config.toml
n_layer = 14
d_model = 320
n_head = 8
n_kv_head = 8
head_dim = 64
d_mlp = 1280
vocab_size = 4096
activation = "tanh_gelu"
norm = "layernorm"
norm_place = "pre"
norm_eps = 1e-05
positions = "learned"
qk_norm = false
attn_scale = 0.125
bias = "all"
tie_embeddings = true
parallel_block = false
init = "normal"
init_std_qkv = 0.0251
init_std_o = 0.0
init_std_up = 0.0251
init_std_down = 0.0
optimizer = "muon_variant"
lr = 0.00211
lr_mult_qkv = 0.4
lr_mult_o = 4.0
beta1 = 0.95
lr_head = 0.0135
grad_clip = 1.0
warmup_steps = 200
schedule = "wsd"
decay_fraction = 1.0
decay_shape = "linear"
final_lr_fraction = 0.05
batch_tokens = 131072
seq_len = 512
doc_mask = true
train_tokens = 857800000
steps = 6545
dataset = "wikipedia_en"
MLP neurons of a small language model. Each row is named by its layer, matrix (up: input weights) and neuron, and shows model dimensions 48-239. Each number is 128 + 24 x the weight over its row's rms, rounded and kept within 0 to 255. Numbers have three digits each.
After each neuron's rows, "fires on" lists the tokens most often at its 100 highest values on Wikipedia text that the model never trained on. A number after a token or word is its count.

L11.up1039:143126138123157098137090103128221142145155168135115135104099141161123157148063112115155087116146149146134102124158163122109136151132138118097113148140130130121145112135129135090146117111135148074154147097112159176141080135107131130110152173092147105119120142154145128123128094115147126176156104120129135147099127135106151141108162134124125154145163116140143168137167129130133123088144098132143122128135120115083111106127133134076084113121090157079129113155135088145100111137115184102138146106088089174140126101126093127135095122130134101123143129090148124131137126169158119112
fires on: " P" 26, " R" 16, " p" 11, ", P" 9, " B" 9

L3.up1246:087142098116127131117206123127132112139134118106096103087112100184142130141127146125118086113105111120123101139156134088140139109147133113139145092124159141135147146134147124115087170128125156111154127104080097136110140102158162123153133087132115166113158142079097116087100157176154107137131137134103104151098126123155121127137126104103135168116114142138147103164119173104109156068162173104132093134156143170093140107109091117116074125094099159141131131153102154124167150180125108149093130160143110179146140144166111128159119128118109098117149163117149112077174123099148152119
fires on: " pro" 27, " Al" 18, " ex" 13, " pre" 8, " " 8

L3.up463:154103104118125136141101130119091122131131148150092071169172115121146108135135108164110138127147065140120133140050158157110150169101107156136115107112115097081089131180128166139131128140096092138164140113152141160129116147141094118154134110160128182165182143143093152125117132120133149118117147141102126112107205152106142140181157093120137145096144136071136154121098151117138141102147128134137104143109139112136132198143125123084163126132146159106112146106141127114136119103139091141148130120117116187131170177110128121105150109104165077128120122126133134122160117129152137127
fires on: "c" 23, "ap" 14, "in" 13, "l" 13, "iz" 8, "el" 5

L4.up1034:137111151143109105144109154139130149105126068146114158136099104133137129114110137119157144128153100124131137154139112116129049092120117117146109115130120128176134112106091133129138140122134147114114135135111089135137147077120141125112130142097139154128130147133158147093103136150160144148101133134142106121141142118112092139113108113161144140144166097124135160105121133121143129111109047109109163150126106173134097077119137111175152146123147115142097088089150143136108145114100085143111199185139102150134147124134138151110126157100084179126151139081097105122143139202076090102
fires on: " |  |" 23, ";" 12, " | " 11, " |" 9

L3.up319:135156157135121131134144150121174132141094188105126107120148098153123113134127124164135099139142131105108112149114132168122151146087120098090106117143111192062087095147149144130151113124132098101097095120146142125129095165162148155133150142127149129164111133128143127151125163137111068144124105100132119129107115139120163075108132123121146182134124114155099121107123122098129105113123100146150083092111129157141135128127105163118167109159159092112092106093116130115149145090132160159124130068110140135121104102135117107132128153090078122126114140153131143106118133102123162119
fires on: " Ch" 23, " X" 17, "Ch" 13, "gr" 12, "pr" 9, " Act" 4

L3.up456:095108155144130146111116145153094121158118112120160135093126119120131115136118124108144157064080130119139107156114111170157111130142155148128115150096113116074097089068167139159132165088152106125158119129083183124134166105134151113124138165149140147145142158101108122074171158115093106070134141105122128159113136136139152125117153112163103150154115156099121130120113108078162108119176116119141127088156145173116166118109099121134139135178112137091128172115141149125077116120107114104121131149141120112167142141126147121105135168140090101116090114129145103096104107120121153148
fires on: " ass" 30, " inv" 10, " hold" 9, " j" 9, " ch" 8

L11.up787:151115167116115140130105118158121112118162106138146113101120101126087161146138147137107159135177159128106149115187141158118123086109157109153148160156157082131161155139110073136120143144089089164120124083134107113129090135124109150115114134125112093135148129138112177085155099167146124134117127094132133145119108116109081116133158103164107140125094115180155115147116145174134129136119105162161086161059123119101143120145163134117139113185081149104140158174124112103124130136069132161130170146071165140149109102102163104117141112104158138134139141114088115125167119134087120137
fires on: " Th" 23, " th" 20, "ed" 16, "th" 9, "Th" 5, " ag" 4

L7.up881:124113089112179135162129121126071126153127150124138153132143111135110137124147160132140126113111097112115143181097097108135121157131133146148114135141176167081128135120173109086169108107159137111170169123168103126125119135150122138080133116224120134132145141142092132106150143101146087182144144128098113120142183108139139109150146109123120151075108119165085134125110088089104096113089114081154122128156108162115127153100134162079128142098080123117191108128151110159126109152076149138131153108139181135156145126110150131107129108131128177162127121136108155187084153179137101118
fires on: "em" 18, "ur" 10, "ob" 8, "ol" 5, "ph" 5, "ul" 4

L11.up1105:177132150153142176065088131087134152172139109128122140094114109116089103152177147114136145144121119121141188114119139132158163124088131158131098143145133160091120142110119146145175109104100128085139124125119110159129155144167104140073167120126155139165145143151155083133150141093110116118146129140148115157104139123131145102118143104131113120169092128158146115115126121138148157082165083094153112139129139160137154128097142145059097093133156157096143116114101129131135142104129100159130106104142152154144134121120121102124136117146148145126095153175138179122108128127128161117
fires on: " Ch" 27, "Ch" 12, "C" 9, " incre" 8, " Inc" 8, "ch" 6

L3.up729:115146127116167150169129159088152133146153116129134099091125085112124168109134113121159109116128112120119129126150123140148148133153130133155164127144110116113148149107148126117133108107103141127125170112145114158099102145099166177177156124083169104128147159115095125101140067120168114146131119111144107139142130102111132134078120138109140136139121160121089139127106151092097120144125123124134088122123131106119149112117079094109080091103135127117118148127109151129114148075140123148197136116179052134147148152133119107130157152128125128165108162137090141152151116158091116166
fires on: ", and" 34, "," 12, " and" 8, " and " 6, " and T" 4, ", or" 4

L8.up378:142192152141173107154113178122140143157111127114123153092103140133131104160162079143129107095105133136120139148110083118146113120148105156159125112101105127066155120113126139087121144137162170134148100100151131109120105093130110145160142114103088128094147100129153131103148087154130110144104168115124156180116134106151085086157123145130102141137132117136123143166117107126093113114128091098141103145154139109115129102134103162158127125139107105183101143145174090096133123140141073080144150139161123137139118122112138132094112192122126060162138144094144165142134134130147108132
fires on: " m" 49, " " 10, " Museum" 7, "M" 4, " May " 4

L3.up819:121142126121157141152132129145113081096087164135096094110113157118170180155126153149125105131117125124110125156076131156151138145136126135171119158136166146120112107150150104137085110142171112141103146101176122129140181105119137136121136099117133113078105120155124121138134105123116110138103128145140140166153161116124118153135170105150124188127117110152122124133135093102118121134149162144122119135140082079135165142078134178105096175134124148132114176100137086152147178133106174110103166128125108106153111173143091114124134095100137125127109113133152137130109128135100109094
fires on: "l" 34, "or" 11, "ol" 8, "ul" 7, "h" 7, "el" 5

L4.up261:125123158131136115131128116106139102144148139154114152112140135116164117090122092113146118120095117104126133150133110127176131106168109142112141133135128110121135170134142150123098110105145167117090164095149071147112119145135109128149153136101105098121119192129089143130152145107141125167144114112143139134122114109078134139126149107127121147118166121085092113117127128105121133083111110129123131154154101109100152113139151121148091120044119139140140131143139153123119153109114152150167131097175105106142152151120123116125134146142108135119118186106132102096130162169108085112
fires on: "," 20, "'s" 12, "a," 8, ", S" 7, ", R" 6, ", and" 5

L11.up824:097153158151156135107115148112095121174124145175145149112139126138092111141127112100109125091101137157121063086135096102150129144158112144133097129129097179148181099108105139124080138150170128112150095134113144104107087114123078110166134125118130152154180143139137134118114175162154132149145133120114173141152120110145168130139117092149159136158090101147113178143140117129097132149125140104123162139134137153112120138094104156122185095153122142123130127158097133082106137100127120197109160146117117108098110122152114136102124100114129128125083146124166105096177118069155123123
fires on: "\"" 17, "\n" 16, "v" 15, "ag" 10, "\n\n" 6, " Ch" 5

L7.up1186:169124103127187137182103119107162122088103144138112160130185145153111139123130082137148097080138106120144115157138094103142126113143151122150145134131118136093138141092142114136114120141109139157180128099147147137176136110153107110140130145130159157135132105133158155151123123145131130152071132125078125092135132107143128110130121132108128166058117129169127157141150161124113117145094164169127144120158109107159132131115139143130118164127138116117103093119123106173097108150183079161144111147122159125119133062146135130137123147130102132120116091128133098118120130142110154109
fires on: " under" 25, " at" 17, " M" 13, " by" 8, ", with" 5, " through" 5

L4.up831:145130098111141163125083104107139194155131162176106147156143098145094101150151124151086138119176071113125132120151103096085135137093109144140145164155085116136164111110121105148107114138118155098168080150115122119130127137149125153144115146124116110143140109155163099138105100145188132076115126153141115127121160099114158108188087097123146130119141085103132112105142125119112142122116134171180160102160103127109097126143104124181074185125098118105138134115127083134136126134131120114127123137145113116132124140121121088139136141122091093115127108119148152136170143145158134128
fires on: " | " 23, "% |" 8, "- Website:" 7, " | W " 7, ") |" 7

L9.up1234:126140129150126097103131102090149130146119100141088136152169136125139115152120121122109127085115142104178158090135127107139132151157128171133132106177124133128182150133111090091105114119117132111091132160150118077091116127117103104168174100115155119135146150093111182144122100137129144119137097157141168176135136154089163117140132120140147153122130119132114145099132118174139126089110135140123107122140141160118118118132104103100136130103124129125122126154096091101111098152107156096118092100115131111152127105156139155077118148136112100131156136109138099125170129096144134140
fires on: " Ch" 17, "c" 13, " C" 9, "ag" 6, " p" 5

L8.up859:137121116100141129162135105127131129123110126165104121098177107143116144122136127093090076131137101162138130090124106122123128113160145134134122147134125161137185089106105135097084131131160133098137135082145183112127094131136083157134144136117136117076161109111173173162114119148110139104144125121089068117102159093146088100183130135127115124149123138148124109140135131124119109149101146136115108116158122100121127144124128107122168120124141111119165140132061151113160156123138145174123104134119117117178112113110126160126107124135116139134104101150117103128108144112108108154
fires on: " m" 37, " M" 34, " bl" 10

L3.up871:123110120100116067150106116143093129115143122134132141161150164114106118115134143165157141146091069152137130108106103140147118142172132116127134140159115145142138135141114125093127143132136164167121159105072124120140091090144131142109119112091107151135166111139127135123126125129130146134117152118191114120141172089150142108131136106156106124135119138119112139117128118093134112089117117127095113118145087134154127130127167118134136159107117131188101173106128145112125155148138099106149124136128135089136118127127115117139141160102122152172126159057093170124140133179101110115
fires on: " | " 30, "\n" 29, " |" 12, ") | " 6, ") |" 6, "25" 4

L11.up73:136083111116138149132136163132176151131114098133157143152111108130121118138132095135123094122120137142140125158158114130112126184115162120128183140109126138114104156111109136121116117193119095172113127109102080176154152156089093111132171146136132145085158146158148085140116090099122138116149121178103159117107148154138169128120113117141088149113123136102132139109146138089116129132156091110160112154164095156149125141126124098153096150148111108152141174127106158122111113205147111138104093147173114125137155086118123140110111149122095092114141100091107172117086108132079111119
fires on: " |" 22, "-" 7, "," 6, "|  |" 6, " real" 5, " local" 5

L8.up1226:099103084101136107118136097138127192120106155109142119087162128140166167128103133134122117134109116115128120115094132113109116146127128133150132128094147152116137160142061063125114152115109152128091140132165146121139146133121122081121130159144136094145137126128119113149115152123149161127130089077105104125128176144197123135155101139145159135144115175117163136124169122122158144138130148081108167073133183145159098122109081193128117115103120138119119128107164108075114133108126130181169174122141116165133126160107132093160116114095103140111125096128146121113104121089144111132
fires on: " r" 40, "R" 17, " R" 10, "ives" 4

L7.up716:147160128164105110123139117136065146127097114143114146095151114137127129117111157123111152111123100096107122133125121148154143133151146120147110109110130146107175139105142098099135131130172159091094119117112138176082149113180107195148094124164149153130138140121177159130151116138139102088133163136093136136131119094132114107096110106097122124109188157147142096117132113106119150102156132145114125107152121114116161113132104112164105131135133119133131123197090156115120132193110149112118113102125155101155103152138132131146097152081120146130127142143110094126123161117132126145
fires on: " un" 19, "+" 16, " l" 11, " \"" 10, " e" 7, " dist" 4

L11.up972:123146129127154130118111181138090154143150088111104123098159170134152127151122104182177113169095130170156184124098123160110108089132129083083115116101161112109172132133068132132176118143099159111151163115108163151115126122128145105133130094088125137127141122127141167126180134122102089130129122152136158151160114133139192090121148130114118086117113124125110135093130138110142119123105140118144184103113123108123156129097135114153118153106141104131151150149136155104131151119122153110143120125142136117162136155095148186109105112121130140143154133146139134107096076108134115121
fires on: "ion" 49, "or" 16, "tain" 5, "ation" 5, " h" 4, "en" 4

L8.up531:104108114171107132146115124127101151140122151114095144154128129142116096146125145141117168103145111147099191124124143172120137097108152130139109075091135095132120104160128104111119140129077128139148126138127115090125107097122170078180134136108120122128108118124168099126170140085139127126154157168102157111088103116158160143135122106126102106151148090145121110092161141109087148145149113175109120128152120122124092123112069133117182112105095131113132155152138136124159104106132130129152145162139130095103150113106092088092139134136107154115148177106151078116113123136105163152
fires on: "-" 13, "i" 13, "l" 12, "d" 7, "f" 6, "w" 5

L11.up542:154116107132123114120081103118161090079106177138131126165123138101128117110118131110126086151106160123163110155135112174126128158105134143144119117134115157150152120165124140131158139135132119143103150127091115148156106164138134154151108139114133158107113157137134173129136114117162100170140127138084148075132157076150143143122098140151094125096141119156132143151112153101106075118098161126128152131163166138097117131151134138057131140144141160118140127139124118120142129136122142170176146105118033144134117121124112123115090130120122112109162111172147124129144109156135132146
fires on: " B" 58, " P" 15, " T" 4

L7.up685:118118122078126108168118164157104161093135153135123140129096127130169156148146150135123157163107108109105104119122124115125116113184138154164128158132170137111120101146126135092120119098123162142167100124129132134112143122149164166160144119142096148152165167127117135130128145125075141099170161149122146082140186172137114106118124118163149149131115132134162164167141138115108111122152133138148047148120080146154116121168079137110140120150132119132156125136104091115121141134163117117140125137121118115145158110148137155132123113131149104169192132135153096146125147140117070136
fires on: "qu" 15, "c" 11, "ac" 9, "m" 6, "v" 5, "S" 4

L4.up537:102073125160173125131110140153169118137140146098149101129137119160145147140109165113131103129102102116100135112110099132118101121097164127108105152110142124080088134144100126078121145156130108098103105124096129091143110141149096158154087177133127151129127112166099143172133171126102123151142148091130152079193110167134154117133151086155095148133155095094151106117134160091118108156148142113108127100121146153128151104117110086135143171103093176129133125124086133117152091110115097129141122119153123132120096081135136115127111141100103122116114108148130096140144145135117167161
fires on: "\n\n" 26, " by" 14, " over" 9, " by the" 9, "el" 7, " under" 4

L3.up258:134161100131154108159140113149108146117139135124116134117112115146148101147127114106153127092117139125119118131131140108133139060130124074165126111133152086067163161110159112115112099118139131087146158163111108093118147164080169201118180142084155152135136128147120137113117108121176170140180089089152147142148105129136119159095143150112072107118128155144146122136097115096118089109113114137140138132097114126129140127158116099101104127134102131164130169150139122107106133106121130170162085069178116111147108162133127085157127140181120117156130101104125125114124131136116148111
fires on: ", and" 24, "cept" 13, "," 13, "ose" 6, ");" 5

L4.up677:129144124165104174155109115099105100134151101110087163135147130175126145144151103115133113123140148194151131128084142127108133109098140110115107140125115134071132113129149130103150126108147094152114124139148127159144118109160150148173143124153112150079166110110165127170116095121156119173142142159105117151125194110109146118099087122147139135126153117097134100108151150133120129118136086085145137145119162136093126152119124119072136181102187113121150158124161130127117115146118112124187148113144157140144162145089171097169165137123134150155115132147136128085155136109125130104
fires on: "c" 25, "m" 11, "el" 7, "ple" 7, "omm" 5, "rang" 4

L8.up562:146116133112143100158128133133141123123132119155142107116111115143163183147134149144128142125148101101144144123176142151089170060115107137143131093159164161152103108093156111133139151107090148135110155121108122131166154109148103101113100142104122151131140170190117148134132090163122137134140090138093117107110131135112106119166125121110137170152061092132129102133103129105177096126104125134170171089137148129133134123125162131103136194074098092130119083136134128157117128138145143131142145097102094145172120158156133094130106102114138111119161093112139103134152113136122130149
fires on: "f" 25, "l" 15, "ust" 11, "-" 6, " inf" 6, "n" 5

L4.up1013:130139114161181130110151066115129113114150114118118104138163146120112125095117136115101149133160090136130120117129091099123140135171077132125165106079151112096160144167133141078171155139137144096137110108122113111129140100143131075114121139144135143066140110106113120110112160163155123119103123122180108147135110124090152140163116139080161139140120176171051109112162175107140135115154066140125172100144125126139122106116145100116110126113145126105124156139105107098130150140110103139155125127162142118158128115130102155126130151099140106164140145135142122080141129099127150117
fires on: "us" 23, " ex" 16, "ess" 6, " Al" 5

L11.up251:165103121133122117078122133130144119172095150109133095125110189146108132123151139111124102093144107155132126129107105167091095124135127147207118141121109130116126079128106108096100112146084118127125133098088118108093131115100140110105132158120096114131103139147085178100118161177123132099142157173086115189128122156136117152159144181154136108122142137136156125127094090132106134106150142101149109102141124143106148122125106112091143133129106143154128170147145135110107129066133109090161121162138118096099103130112143073155118149154185128190160152115121110157114131138081127123
fires on: " " 15, "93" 11, " | " 10, "ab" 7, " on " 7, " of " 6

L11.up309:144099146162165141142170120121108187146129152170110132066162177131107123133110063143164083148151108125112153122133144111142133136097158080160143105115130084115117122135136108122108144155132160163123125123112148131139125158133152125164152135097128066127102087109183119096119130115121095131138151143130135132144108143069169076101116169087110087107138101121121107101144075150148134109145168153138133101082141138141119132113122094133136125132115102118139162141119119123178174128108116141116117101143109159152128124102118130140102100116143146127157145109171127089091123170126117105
fires on: " (" 29, "es" 26, "ion" 5, "ch" 5, "lish" 4, "er" 4

L3.up174:116121137145104123164085089120123130175124089151099147153105137132158144129134156096120116139160111135091118137074153107118147142115146101093123107159106141066133122140052119166104138161145101142126104151086101119124148091151176137109093131136183107150164149125110107164099153177148125084112124108164140172150172116134148126099125114103138175066096133108131115134104115131136092132087116164164096137167146134131146155135131152153139146140095107117080104188138155123112098122136119175179141127147079131150100129129153103147114149094118155159113112102130143165125108134147173102
fires on: " ad" 13, "et" 10, "'s" 10, "art" 8, " and his" 8, "is" 7

L3.up430:112125108069149156122175149102056172132177095121112087134123125136125132119148118110145087136144111177138130121128117157105162102158110061122141146112103160094113104122118127114120140123077105109114143143175106142129129117082156126114129192096164139131170195138136128100178123111170094140135139091090160128092130135118121129121122136107132107132109123128149112102137148097103140135109128136138101125148142135128159131120117096147125125122143141107150102125168150133121131100117152104169144110141088134127115126122131107133146149129153135153117130120186114151176117166143120150
fires on: ", and" 18, " medal" 15, " and" 13, " −" 10, " or" 9, " place" 8

L9.up480:122150103101113098074088158117130115078109151148118148135094140123115115118124105108148169155116111122115121143125137152143109141138157110134134149143136135105119142136114116084123144100118155128143078132138135174090102120117132173122124133109113133094116098143146088144130100141115141109166104098147116158111142165125144121130168134125142063091126157136132114159123124166111139058146146171134105106094102178136137128167138101074136153131150166134153159111159113113139126152124108118154088101140120175148167133107088180144137154118095156135141104152132121166135123137137085119
fires on: "r" 21, "b" 20, "m" 12, "ec" 4, "p" 4, "qu" 4

L11.up528:101124125078168136127167111161127122136138131097130188145112150142127118142094058081099090115183151125127144104139106089133117146120089118156119167126126140128124115159106159135143133140158122142162118117158141122138172143129095131155153104136161132113149079171143141151128170108150118140105098115129132157141103140155135088144113139141099094113069131108117135142157122141115087124088158132111121119131119129091066184104140126128149137107192143115119124186107105111159133120078167112109101112128144148138111116120111136156071110141136154128122097127131121135107114087156092117
fires on: " M" 43, ", M" 17, " | M" 15, " of M" 6, "| M" 6, "- M" 5

L4.up673:074142113142069141084106131123122116161153135129130131153146111132119138139158118120098094098152144127128091128112110161124121178156160124143111124124097113109151121092121139144141109148082126081132117150076134121114121121112177128148108087135094147114159111115146169121119159123143122172141151166129109088128089137129139089126160124139135133103156137120120113116181117148138152120131123163183107143104138109148126091156117146093167115117165132130101121132105146133116143180132098104065149103148144145141167143114114118159108134170153116144164135144115118123101118132134125161
fires on: "iz" 30, " Z" 22, "az" 20, "uz" 15, "z" 8

L3.up906:152160168158093143159107119129120111109133131156105117123146116143141108162117109111130168098129162165155118119148155138122120167163132132068146130152153150092153116110153144117158098124097108119136127119114122113126145117131092170171112101155101136132096147123114101101149158130139124108105159157164128098125111137155123177111136113147106158110115143174128168152162132115145125134150100125177129115132111125148103101146139094153140092158098151127092074135118083115170109104119137146136141126158069105109111123113123134139127138084160110110079216155125127130114144133125128084
fires on: " medal" 17, " award" 12, "une" 6, "ze" 5, " College" 5, " House" 5

L4.up726:111116117078111127129088156104114130154121133145120126134115136137145144111106182107117120131125136151116110112114135100117158202128123086090113104112116134179123171132130144127077136138141122113144158171064152175121162145149136118119134122110148161089136112120137096132161105130131131203152127123156150158159081120095175113152102118125153109120104138116133156112104142130118116123128124100191096121127156129097134164146132126134149090146100126154108176143137134125123100103121125137121132115115125147135117117084138124105105095127119156140122120152124099113107120142113111147
fires on: " T" 16, " cl" 13, " took" 9, " laun" 9, "T" 8, " Cl" 8

L9.up728:100096113132148147149142132124148102139143154104113138160115150114084109116125123166119110106127094138137144157115126100156145146165114091111180107139188145136122151111121154119086151133115153111105089110122168145190099163146112136142115158172075078111124128126146166116093152115137149126098159142134123115119138109165129097116120127120108142136177133126152120158159155098177142129138112126124126131146099094116127124120147110111148115135107123105139112122117098126095147111120122089130096116125116111098085180148150154169156094140132102098144104177150075173143156077151131148
fires on: "ra" 28, " Bur" 7, "l" 5, "ad" 4, "at" 4, "ur" 4

L11.up898:130127156159124075106131110092148103141143153138064108123128153100104111139143101136155128159132143125130101123148193120154147132128112119123055137120068131123129118132135125140140142149122161188128123133099138150106124154113100118142082133123101060125113149111150153132121137087052142110162118143097108102136119152123150113160113105139108106111116162116130170136153115125109131142120126165137093141132173143166102121128114128157121119148126159162128124153115084104130161171137141118136136112124097150135098131108156086102150163137100142100152126108157091132183119157164117093
fires on: "\n" 15, "TA" 12, "===" 10, "\n\n" 7, "U" 6, "u" 6

L7.up1258:157139095138101138102138124128109159129109124139150132124120131140139121137178126131128149087138113133165124183115142104079056103141139132128103110085119170090160132141118140120127085121162134148136125131058138119084103102125145108141101132109154125159195139156152164164085172157083125117114148136143125133113120119122165102129145149100136106113113144128123139137094115104120137088121120115108124157117141115118133131132121125142106106090110154138130157177108157132143139153141149130148150162166119113152129168105132085126123106126132126123184144136126152131142155116158125141
fires on: " " 55, " and " 10, " of " 7, ") " 5, " very" 5

L9.up382:094162119135161164123166122146123139113164100107129114101141139121117140118134101121136132101141098140113146125151111109129130132155183122120138113126143138134076097122078145123133155093150119115148101096117082131104145113074128104110127092133079110129097104135123132161176113130128129102183107148091147092144143097122190135095087111111144117152154157108160126145096121119154085143160137130166089113147117142062102128142138119163131112087186142190105128108152146148113144163135086151119123176124146088135114154107095147121139160128096124106172139091117112124123157151098094177
fires on: "al" 23, " the" 19, " on the" 15, "ir" 4, " his" 4

L3.up942:146156122137092063133107076146140099152113115153125105137157114152122090140141137122125150138093100123132101144121117170113121154110155146088120103111112124167111114138152116097115092152127130080133046123165119132129106138128110168126132101137145119133102127090110126145144121086126136121127108091171096122110159133152118139120128148134137112137123128113069095115154087153132130123126130162211117123126091121115102110157127156153119110112161139118103130133090180144097094107141097177165128105096142178132180099119156128148159142126124116141156124129145162131093110101148116168
fires on: "b" 28, " comb" 10, "ensive" 7, " dest" 7, " reb" 6, "and" 6

L4.up981:129096169188118146132123094144128134163158134143112111101124121077165135103136071146109080145104103144155183148139170109123129100133134079151120126136146122082121122129129117159092120120100134134164128141151153094117140108092171137173132128121105158162128088121167091142113123160110123127132122132058156160130104146104114138128092124104149119150143158124153102113134099104168089115191160136118117150096125139135093073174168128151131145106117121155147105078096078108105168157091112122117158125101132121159152144116134086114131106132150116147168147160151112145101105159149122172
fires on: "ion" 18, "or" 11, "es" 7, "y" 5, "ort" 5, "s" 5

L8.up459:090134151105131112125103175108147076138087162124106098130154127127117125088121149161139143151139082123113163140115110107117109135135145141120197157127136147096140142182161139134104133122149097095133106133152152117124099130174116152146171195123161124105116106139131138146145117101161129159165099123145134118121145093107127114136127136113156213151096110094117157137117136115102115141126086096118127160145157098132119120147099132122166134098114139111154125115116108092108133147146093141143103101151131124152079120109166138145150172098115115138140131133121084143155124133144124104
fires on: " a" 48, " A" 19, " had a" 6, " has a" 4

L8.up1065:153093095123133180111121122133102159112103132086141111115107088152162157151124115136093103156130088138142110090177131123081126164137109103122133122107124125153113197131127122118085175154120128126148136102133146130117104088126108089141146155116110134109135098140144086125153128108141124093126114107096099126136150104156128145148129128136171142140106152095115121167172146109162137133148156101138126084171137123114122076109117154122119113137140149159124143118159163153127099177141113108089127125147111096136133186124149146107079149132160113101147078134116076095108093138071111133
fires on: " R" 40, " r" 13, " se" 5, "ite" 4

L9.up1153:194074093150117139118122094135132149137103162122145093128129130143129109152166126162167098099116108131151161130120104105090165098122099140139084114150126128137094135124141192097157150155134101131160138140115113116121153084131084107142113137123111161143162135126075113116116145131153118143125118110069163142155136127144116147114143166119147126130121092124138147093115122106130124154146084030145093074165125095143140155127146134098131137123188139126141104109102099128107145161124095123181097172111125099146097150115140156140111126114131111196117140148070128122128146145168109125
fires on: "." 21, " " 12, "\n\n" 12, "==" 8, " | " 7, "ic" 6

L8.up117:160090090136120106155114185114107082113130153157101145148139124100195125160121097101145100098124120111113142117163194154117104142113125147150124140100114131073149148127100097128106174112167129112134133148139114154134108146140139157153147122173090157141115148099128148127144155098119117096139175123115137140115118126112106140144125112129118129108079144115092153109121106114104103149144150125121132133118135124125132104119117167132106137144106092138121128133110091136154106142082106122129150135168103105154121100145116110108174112092084171128118180131122126086125111151160131124
fires on: "b" 21, "or" 14, "um" 12, "our" 10, "ly" 4

L11.up303:144102103107125118135083066153105165126131164172143108128187130089117141139155147111120135127121141124107122123130074075148191083145145168138150176103149161131122104139099149085140165135191121121138120122104098147136146122068153127145152133102097129135104124110169151125124107156135092114128116117121120121130117153128127131145123119150164158123141150098087155158165138136073094125154110114143132132123155141142102104160136098102166110115126098134114146115092137085163174137113113167088124140119116125111149095123127127143112116117117122133156117130092109110114160099140118126
fires on: " al" 16, " M" 13, " Al" 7, " L" 5, "est" 5, " (" 4

L4.up926:145151156115123131140105114115125119123116105125139116140142111170138147139150101165139090130179112119119146109118169159136076127119116153148120173098121126139123173075112156105144111126103096120141134093134133151080134085147165137145146140091167132159117161110122127154183105148121099074125092164127141111119110104156156162130136126118161140121108104115143116113149109099143152139142179120156146125123147108108165148130122139128128115124112124131132092141160152098169155101149135076142149122102138149126171113123117195142098125141106096124113175084125137111145102084097123162
fires on: "ce" 18, "ure" 16, "ion" 13, "ble" 9, "ade" 6, "ation" 6

L11.up193:145076132162113145168142091125125120119106078124125130163159124171150147162133081133134125098095111085101160093127105139125178103140129118068111096137151170183093152081145119123102113123104100137158144097118119145139121111128121136169124172155114147112116131106154139130165112157136145101131138131140144119111160135155132114114116134137102111140113119174091143117106088135131141111127134122060118120157116149153116117140143128103160128103129128106095114161090145136134091141188116131111107111136102153147167124140112119101108110166124174115158103121114107136131119129121127175
fires on: "ast" 11, " T" 10, " s" 10, "-" 8, "l" 7, "T" 5

L3.up1120:145136154108158151127118122137109138158176160173168108114109156131154126119144102097176121101105080141135160147138103117125118090122102133124117136164097117157161153113165119117082158143129120129123141142181080101084149141133115127097141125111092127145132144118108150130148089116141129131141114096109155101119108121118110135099146118152155154117160185137144112097146143110113087147134117121124141165101121094096126086134104099147125151081140123162112102099110156127098139093106127146149112132163123103133089136121125131132162151123145127109117145141120136118120124165093131137
fires on: "," 15, "a," 14, ", and" 14, "o |" 8, "van" 5

L9.up459:154153109165112146120113117086179093139148155128124122110147113110123127126133094117137153147149124133127155143101147162107161098149113097137117142098072135075194112107112149100116133167170130145116087124125109131130118136161104125110118098176149099159133125133169109136130128112128117170145107123135156152162108114140160116116167131091111095114123179142124125084157098123108124137148117127138096120155198125127152112108164139113097117126126108141133117105102104091128081151127124104172128128137108130135127146118134101128135145122130129096120161118139131100148091143144135076
fires on: "==" 36, "-" 33, "===" 15, "\n" 4

L3.up295:151133160060147150125142125164091127103159156123113105159184160151118114095161125132109102117125060140140148131133130107089112136072138142138150143134096099105145107112094121127133161100117153132165123114125138116126146143126125131107124139112123130101157088117128128144104145161143155141125124136130128124147154124138161148141117092143154164106151177106141170113124126159144133118076089156115128142130099127106077081144156175183117129147089115162142123132143134131106155133123137139148094156136146139161115144154094102177105102103104132131155114116139176131077129150140131138
fires on: " | " 54, " / " 7, "s | " 5, " | W " 5

L3.up1278:087143146102143098126159101128079085104117143173156135120127169193141133141097122155128095142146115122138100093137145126152189139178157112116113176157103108106127122103144131105090114119113144094117135100137151160174094127148165115120140133138121159119121114092118128122123156087118132138166132117169155131068157109125122131114089126103112147122141108121145143130140137128124115070157133129128112161161139129111101143088143145119136115091154099155132146117130110108127150166166138097195150101176127152120154140135131135135087136093107131165125120112111108133079136124138108098
fires on: " |" 15, "|" 12, " | " 12, "od" 12, " Album" 7

L11.up416:134092147101108129092134136105116097146109121114108157124152114094091142119129135096177096150167134140127177118132133151142134156121152136170129128118151137126120125144143142147159123064130161125108163132099154142105149162137156151175158124112111121064078132114141130109139134143087127161116152087112131120147119087109131139145114172111118132155113091105109097155100148119128132117103079151117165129142154140107133094125114117145125113209122104087146191139115134104140127177148109116168110110115076111147107108098126136138162146054156158105137104135118099156128163155161134114
fires on: " a" 18, ", a" 13, " A" 10, "- A" 6, " is a" 6, " | A" 6

L8.up333:110111098102135095155121081074115122091099096090144137173129149149116139180109100094142120109114123156135128143145132134149137103132127156119082114134141110120111085114151090133116140105096097098147173100076141122136131094146137162109143147149116105145102141133150118168151137140198125099139107102149177129151114109148125133154086130153135123097091118124105148157112149122141136146103144150120128156167136107158084121075113162126127115132118134111132108151114103126141131157123125147131200131113127105171127137115116111118111121161120101121149161137126110130172141139163124149
fires on: " M" 23, " T" 19, "t" 12, "M" 9, " | T" 6, "T" 5